{"n_layer": 16, "norm": "layernorm", "norm_place": "pre", "norm_eps": 1e-06, "positions": "learned", "qk_norm": true, "bias": "all", "init": "normal", "warmup_steps": 37, "schedule": "wsd", "decay_fraction": 0.346, "final_lr_fraction": 0.0, "seq_len": 2048, "train_tokens": 446500000}
MLP neurons of a small language model. Each row is named by its layer, matrix (up: input weights; down: output weights) and neuron, and shows model dimensions 64-191. Each number is 128 + 32 x the weight over its row's rms, rounded and kept within 0 to 255. Numbers have three digits each.
After each neuron's rows, "fires in" lists the words (lower case) most often at its 100 highest values on Wikipedia text that the model never trained on; "fires before" lists the tokens most often just after its 100 highest values on Wikipedia text that the model never trained on.

L3.up740:117174093138161139136122163130119043175153073171075137162129120111172116064174074134144173042222113151120058143132112106087125158132121124070167176086113108141122104169168105134117110105133100152138062090136185090137083102139093129114143105098237132145137109138138108153188103133116123124131154164091172168132115135154079135147159111071121071044166160126159134098131126192095144137144
L3.down740:169127097145150134099114131110118152160145072175115128193106116108155102067136000160126116070181108189135089078129111148125115144132049145083172142135092103096093094144150113129122148110131099144147096105130169086178105119141093139161138100027159136099148095138166129176178073152159127133125116141083201166104133134144126138131114065125120081098155135149156147160129152164076137139135
fires in: "career", "people", "children", "building", "central", "century"
fires before: "er", "er ", "r", "op", "a "

L4.up944:142167113142116100147094141109126104139098132151145168151110134091115157099123113089102091104136181075244117122159110076122150143141147110105103172109109127169113106138142073103139100161064132155153139110137100139144146130164131164099067112084156104153158144116170215150114116158077067126139109139121138171079101102166106127143095108165106108094128155139160133115120099134159086165092
L4.down944:184122157120075104183116171076134131118119107160140123130122166117115151152180163101100088105105135100158153127134142171108097112144063098156131069157152061134096116126107081067116135191128156178135095157135157130173126132087188127121128108106129117083151134162166166205130099135120149095109137104151205099119143132198147125133198163123045146100104128161128137106108111133157149118109
fires in: "public", "people", "career", "published", "professional", "republic"
fires before: "ic ", "op", "ic", "ished ", "er ", "al "

L3.up704:122100188103082100171108131160062163094106118145109135172170146156106089159105133123105114105102161108190202114086088154154081227066065083070110149098181148150140123168093138114106164118161111131121110104108130116188111107137087119147132092183137165193148156124157098131149109163120159156146133123100179099148118094125068132134117150140071122210118170123073078129092150126095114134125
L3.down704:113143129185135143141150144162124120061100112135067200165163109194140075117135082161125082119102157161150126167121101107137098187116079126085121114139123082060142079168135147073129117098139125081141061146096133094155159131149108116125119161155149153122148140135150124139128132188107142114185152140143142117166076149099087105106087149060065104183121138148092159110100119134060096116134
fires in: "united", "performance", "march", "before", "california"
fires before: "St", "man", "K", "m ", "d"

L5.up582:188144089168112051139145144132169123167097128074190124099112085134127106146084106144146138125074178109115091144174121119127120077161154149126158137082061163124088132106093059071144134116137106095154091076135178116121108119130132135155138157162103157149128190074154109124136160155172156038123128115153068130152043142129156149135150092158150136136213154124191117124172114109047123130081
L5.down582:152143094177106104113138133168126088153110171107135118119090131137108115095086129139157144125130088143099137086142128191134153096161181151177139112094140170163100155132096056131180127116069131096128103141149170095140150085116154071141120091135157098096106169107116076152119164160161117103047133138144087095182070098138161135059180099160107145115130095114121110085136174139085163131133
fires in: "however", "several", "every", "awards", "elevation", "density"
fires before: ", ", "al ", "y ", "s", "s ", ": "

L4.up466:106143103109148091085132166153178156077103112124163158109086137106109090103120146156107160125118162091129086120099135091233173104131120120123159152081089148116145071129144081138115133186085145095191050149059125091119151193181161087163127079104119161173191138133174150069126115129134122155166083151152100161134139110097158127126140158133152109083108136084147162166216124133132106141165
L4.down466:174129103182130098102093139115150154147054118117156200125093130090121157131166148072047199168140089116124071146144150128157113148127090127112166099094188175123172107136185111113115149109154162117151200118098103126110089110119163151105058140148127123142141190145173130120115127149106195170162135114134070131123127098104141160167135126170159094144135148093106084088184122112105117107134
fires in: "family", "indian", "art", "department", "india"
fires before: "y ", "an ", "y", "t", "ment", "ment "

L3.up532:127079120117077141163106141108081166139164146129105120111144148112147129121126079074145097128089105095095220112161138121084168144123165143118165126075127110107126169139089058154132125111174185104120096175171170124076058116065176174138121129127160075127117112114093125116139178099157135174117136153128086137090081124142134144138139113146143128169104092156091147129146159171108157105116
L3.down532:120076125127121107111071090124088156102146125133101117112108142121097132121140085104101094184087090092126134145197078139084183122129171158119201109106109166146101114123089121139141125113141176099159165134128093132093057128066129162109094101120131086118146206158095104146101135116146135140117210180096135135088135139159156182112160155110114123145137117171082129078117146177148161115082
fires in: "university", "league", "club", "team", "signed"
fires before: "ity ", "ag", "ub", "am ", "ned ", "on"

L3.up569:122134035095139134121086079158090113117162178162155131117162170101090082124139124119115129109116141162155148084161109162150159140183138082117080113176139105124124124108140218140155121128072131177127054142097163159121106155165109139101133098104159179144162128095103103163132102153100111174094093140153070196081083139118170071106132152118178143134133154155097118125122121194159124134183
L3.down569:157209136089119123115124121121143139104186059142142190149168139075155125152119171153147054179133157077153125124112143068113157129115106191175130163115131080162097091118137165133137163160122188128066074105201187132115092122135115195104065128125097131104090085129135069145147134149124154123064103133146124162115109174113133074181159136070168144162110093096135191172112099127128090132156
fires in: "career", "by", "area", "with"
fires before: "er", "a ", "er ", ": "

L3.up465:169118155172112144148090102092148136134114120115107140108110153145148134049129139160111076112086173060100200111091126076127148185105072179073123106120119097087110148079173185135150167116139132132113128109118144106126140078136149152107119120086107161119110135088104101098152152209144154134084106118146113089114089087141146183080119144128112135133179094100126179107167157125109087079147
L3.down465:198092148133115122131108149104141141107140134199136089146086127160124103144139127142126087137198137095165183096100127124139146132144128208134180125084100149150176127116129168094153119113160150158143118144173136143105125106149088172065113091122125152093126055101090085124096075162183115117185187115154145067127164076142073101130108129072123148169166166143127097106146151071075155075094
fires in: "before", "performance", "force", "form", "california", "reform"
fires before: "e ", "man", "m ", "c", "e"

L11.up948:085175092156108133156138197114097111119153095091130162168169111116133077176147135121136120120080176150135132134136138137124093102158134130130086124175171121100151151055165135140109111157144107065087112098142127174108136078130129149078116147130160125175054106089177143169089128057151155126148095089129094095184121169091132090099114128116101146131150110140123086131179120142178089155114
L11.down948:128173115189111129165118131118154129124046110125122128074095126100155132127144150140113125188109139110125100138114126162104131140072053126045122099106126191187083124104119160091170195115105170090164147104160128123143086141144134163129080163130157131097095139135182086169076194128072085095106119160071035121111133183218138151130117139073095108063113069163123122126125202085121137180110
fires in: "united", "0", "acquired", "incumbent"
fires before: "St", ".", "ir", "um", "K"

L5.up121:156126165025112178135069216111138127142149146156149145113098194176128103103129158096155181193103111116087146114113102161131157206108133075184098153134086135113158126135124216123039148116129126133145112130124138121149096132134065143069124141168139141120095156095107077147198087201156099121109083148134091103141138114088113132123127135096087123191112090165123121116134091115125124120103
L5.down121:141106150117112180117134144124150182128143151149137141178057168148127109129142204137133160142090143140125162101149132131178086164089118139177125048158067128165159145130098202135124115100095140124196056221117107104151086081119113116122106102063158158107145140117097072114127118173153134125098091118105117121147135145092123102213162101087093138143084142155112135106156116103135132096058
fires in: "force", "before", "series", "form", "fora", "reform"
fires before: "m ", "e ", "ies ", "ce ", "c", "ce"

L3.up415:152130155092156138131146164138186093144093097092149140205090143144146088115198156113130115137073122117092161159148144162186108053133149086141183141153105136157125112069059095111111138165157094087152111073114109100169117158132052154123095127104126135146153106109134100090184136119138161141128141122184102148217138120118101170145193123153143100084100139210149104133051105094143146112055
L3.down415:067122170116218151081167165163160153082090102143128163100149112073168096100099175119158139131127061133144118118158189114109065141126127136123123122130128148176182042067177134140126057155148106046122146161107165153155112212166105133129139113100128124174057119166073144159122138185143148112146184093101113132116100117154136105151175125160114128107108161184177090117097139124122116093099
fires in: "november", "december", "january", "2017", "2010", "2013"
fires before: "200", "201", "2", "3", "7 ", "0"

L5.up122:144074160096125194209126084089121096129144113142127146100103097154161089126186102118103117137170196114115119163158122125158131162180181128129119162122158130120160158134113164117103100122091144126118129146120110116160078147194127183124099080152116136119136084108143137087113131114104184130130085168162178117138150148072141124074099077131111189153155156091157088103113115087155066120122
L5.down122:163143152149112115164176193114136090109094112148105136109089085168129100133092181137155121134164133133122129143111098137143140100128179106082135106130151115112185135087167110115151143178066118148152082117043051138123119174088121179146156131143122154135115056104103143143133123182107143144139128149167191145091146159128162144058106143053116126135132099138127085123094067041137080156156
fires in: "while", "white", "one", "whose", "what"
fires before: "ile ", "ose ", "ite ", "at ", "of ", "it"

L3.up401:083161152157165148140175175107146184123188118150117167166157105103089099170167071102162079051168137100113136137104138070077137164113166136135154105122163072148121197117146081120111163127124130128135105083185071093083070183079141090104163131164132117168116109137158162127128047086120126094140093136147158190152110161095118082127135065092116172151124145108149139124112160141067092112112
L3.down401:079153186128165147104151119140144208105189128112130150151189112120074175160171131140098142137146096140106144160122131080114155166158143125151126091160118064117171186159150119119143155178114129127133128143137088116110075123103105143118155171133140091108164087186126190123082086066110133136129114165096193182155139143160079145103115100032046139115160167120099145137104136113107105136131
fires in: "music", "museum", "see", "muslim", "sea", "seattle"
fires before: "ic ", "ic", "e", "e ", "li", "a "

L4.up26:150113148082138226093135111151154194170166174176133141135126158157129175133128136133176070106110154113130144150066093104139113116152087125089153152107139145113151166056178181168130132117093148183064129119075156070099098180140117111091100101113148138082156132158080089086191177245116122115137132134159176116066125057102083142120123113120171118167142158154112156102153133107088151105084
L4.down26:178147142099118134102121108164117132122172207126144164188139126203131155131092072159170077113166152143140118115143059135110110085127112151163186145124149155137136169101094171141187149113099120156090113147116167146127122199110086085100101105139134107161132132205144059102172131184141136118130215122171151165135087135122083107118121158105171113117184158116103103096150132103113193019151
fires in: "when", "where", "who", "although", "since", "though"
fires before: "he ", "the ", "they ", "it ", "she "

L4.up309:136136101140158140169078136124138084130142090078104129109122118112092112156120136088129081131132100138149141151106134116097160093071149151144124122129104115137074141131151120145120089136151185117115121116080135143192164161119117160110067161125075124073124149123141172142112118162104103125166089123204125125142079147153125126182103127131079051140131126101141140136092176109111089208131
L4.down309:144121094150142136136114110113103111151116162121074109109145119132174084170123056088102100156111108112160115161154132159114089086124149191143146095113093104097112188201115093124136071103095129107168100109079054105182177109068121120154089122120109191161091137091115069112165074142144154147156143147169136149201133184180157166106090150141102131126111111106207128083179144096103092127086
fires in: "one", "however", "several", "every"
fires before: "of ", "y ", ", ", "al ", "ted "

L4.up325:136068111134126109187170091171105080124089082154161102110180143118117175123153139165114081110135187114126119089143088093169160109124115116179097114116129100160090084079125151150139185155108131089098078111175128131116113097065108167177090116163139097152163101105152079159170115135136161101203101116143125183118127074129138150077104107151146164096101145162148150102117139133139143038135
L4.down325:160094148174116097111125134148167111122056122136168140178198088115168151132154243127069127174133158109142127064094122121099155132081123098132085097102131145107148097107136147093135185161163114129134067112080108152103127080036115190115119150135137101160166134155167078129097080101143172153190107136108098191134107092111166134071110124094086144105101145133134126120106100139155161112123
fires in: "united", "national", "university", "college"
fires before: "St", "ity ", "e", "te", "K"

L6.up929:117187144166154169136192110143130149140099088121134147153094134109169126105178126125106111200093101104161123086088138086145172141150171163125140142181055150117152151088114075108127136128125102092123113136109147163137142100097131112158077130166145152127103124105195067143129080097099119167225093187148075112101158104128080115124139102134183116097105097165134144176168186062151111128092
L6.down929:169122139095160121102160170103109152122152077189150115109164082110116042073134148109048109141137136144196069142129135158174111192161105124119112111071160087104182150103124141140082147140179121145153157165125144087129116084143190119146076171102151219170152138151129083136172123195167158141090131094153145118145138089134108116142092146137090199183164115113111133124140096124082110111117
fires in: "world", "a", "usa", "up", "1r"
fires before: "| ", "S", "W", "(", "Ch", "St"

L4.up454:068127075113065075105165187078106153123120083106074099147094120065148099175144068134122096124156111114125185160133103076133136127123110150141091123157115171106176139110141174115121165175105103089112108103114165169127151149171120164106081152119140138076191135119157147143117138155139116131180118151185060172167128172085110116122087114126206119117166135121150135123136133101196180088122
L4.down454:083108103101127106125148158061162161135146026140103129208126133113131074137180118115115119177166155145180133173113100125181154108115090111153126099124115137156164109117129109080172188149133135125132175068085148210113173114146177083129097145125117147117104164170150127180127122071134089059186179162161094086168138195100116109113132069156144181096185127128119103086171163117168167106104
fires in: "u", "usa", "us", "uttarakhand", "uk"
fires before: "S", ".", "t", "K", "S "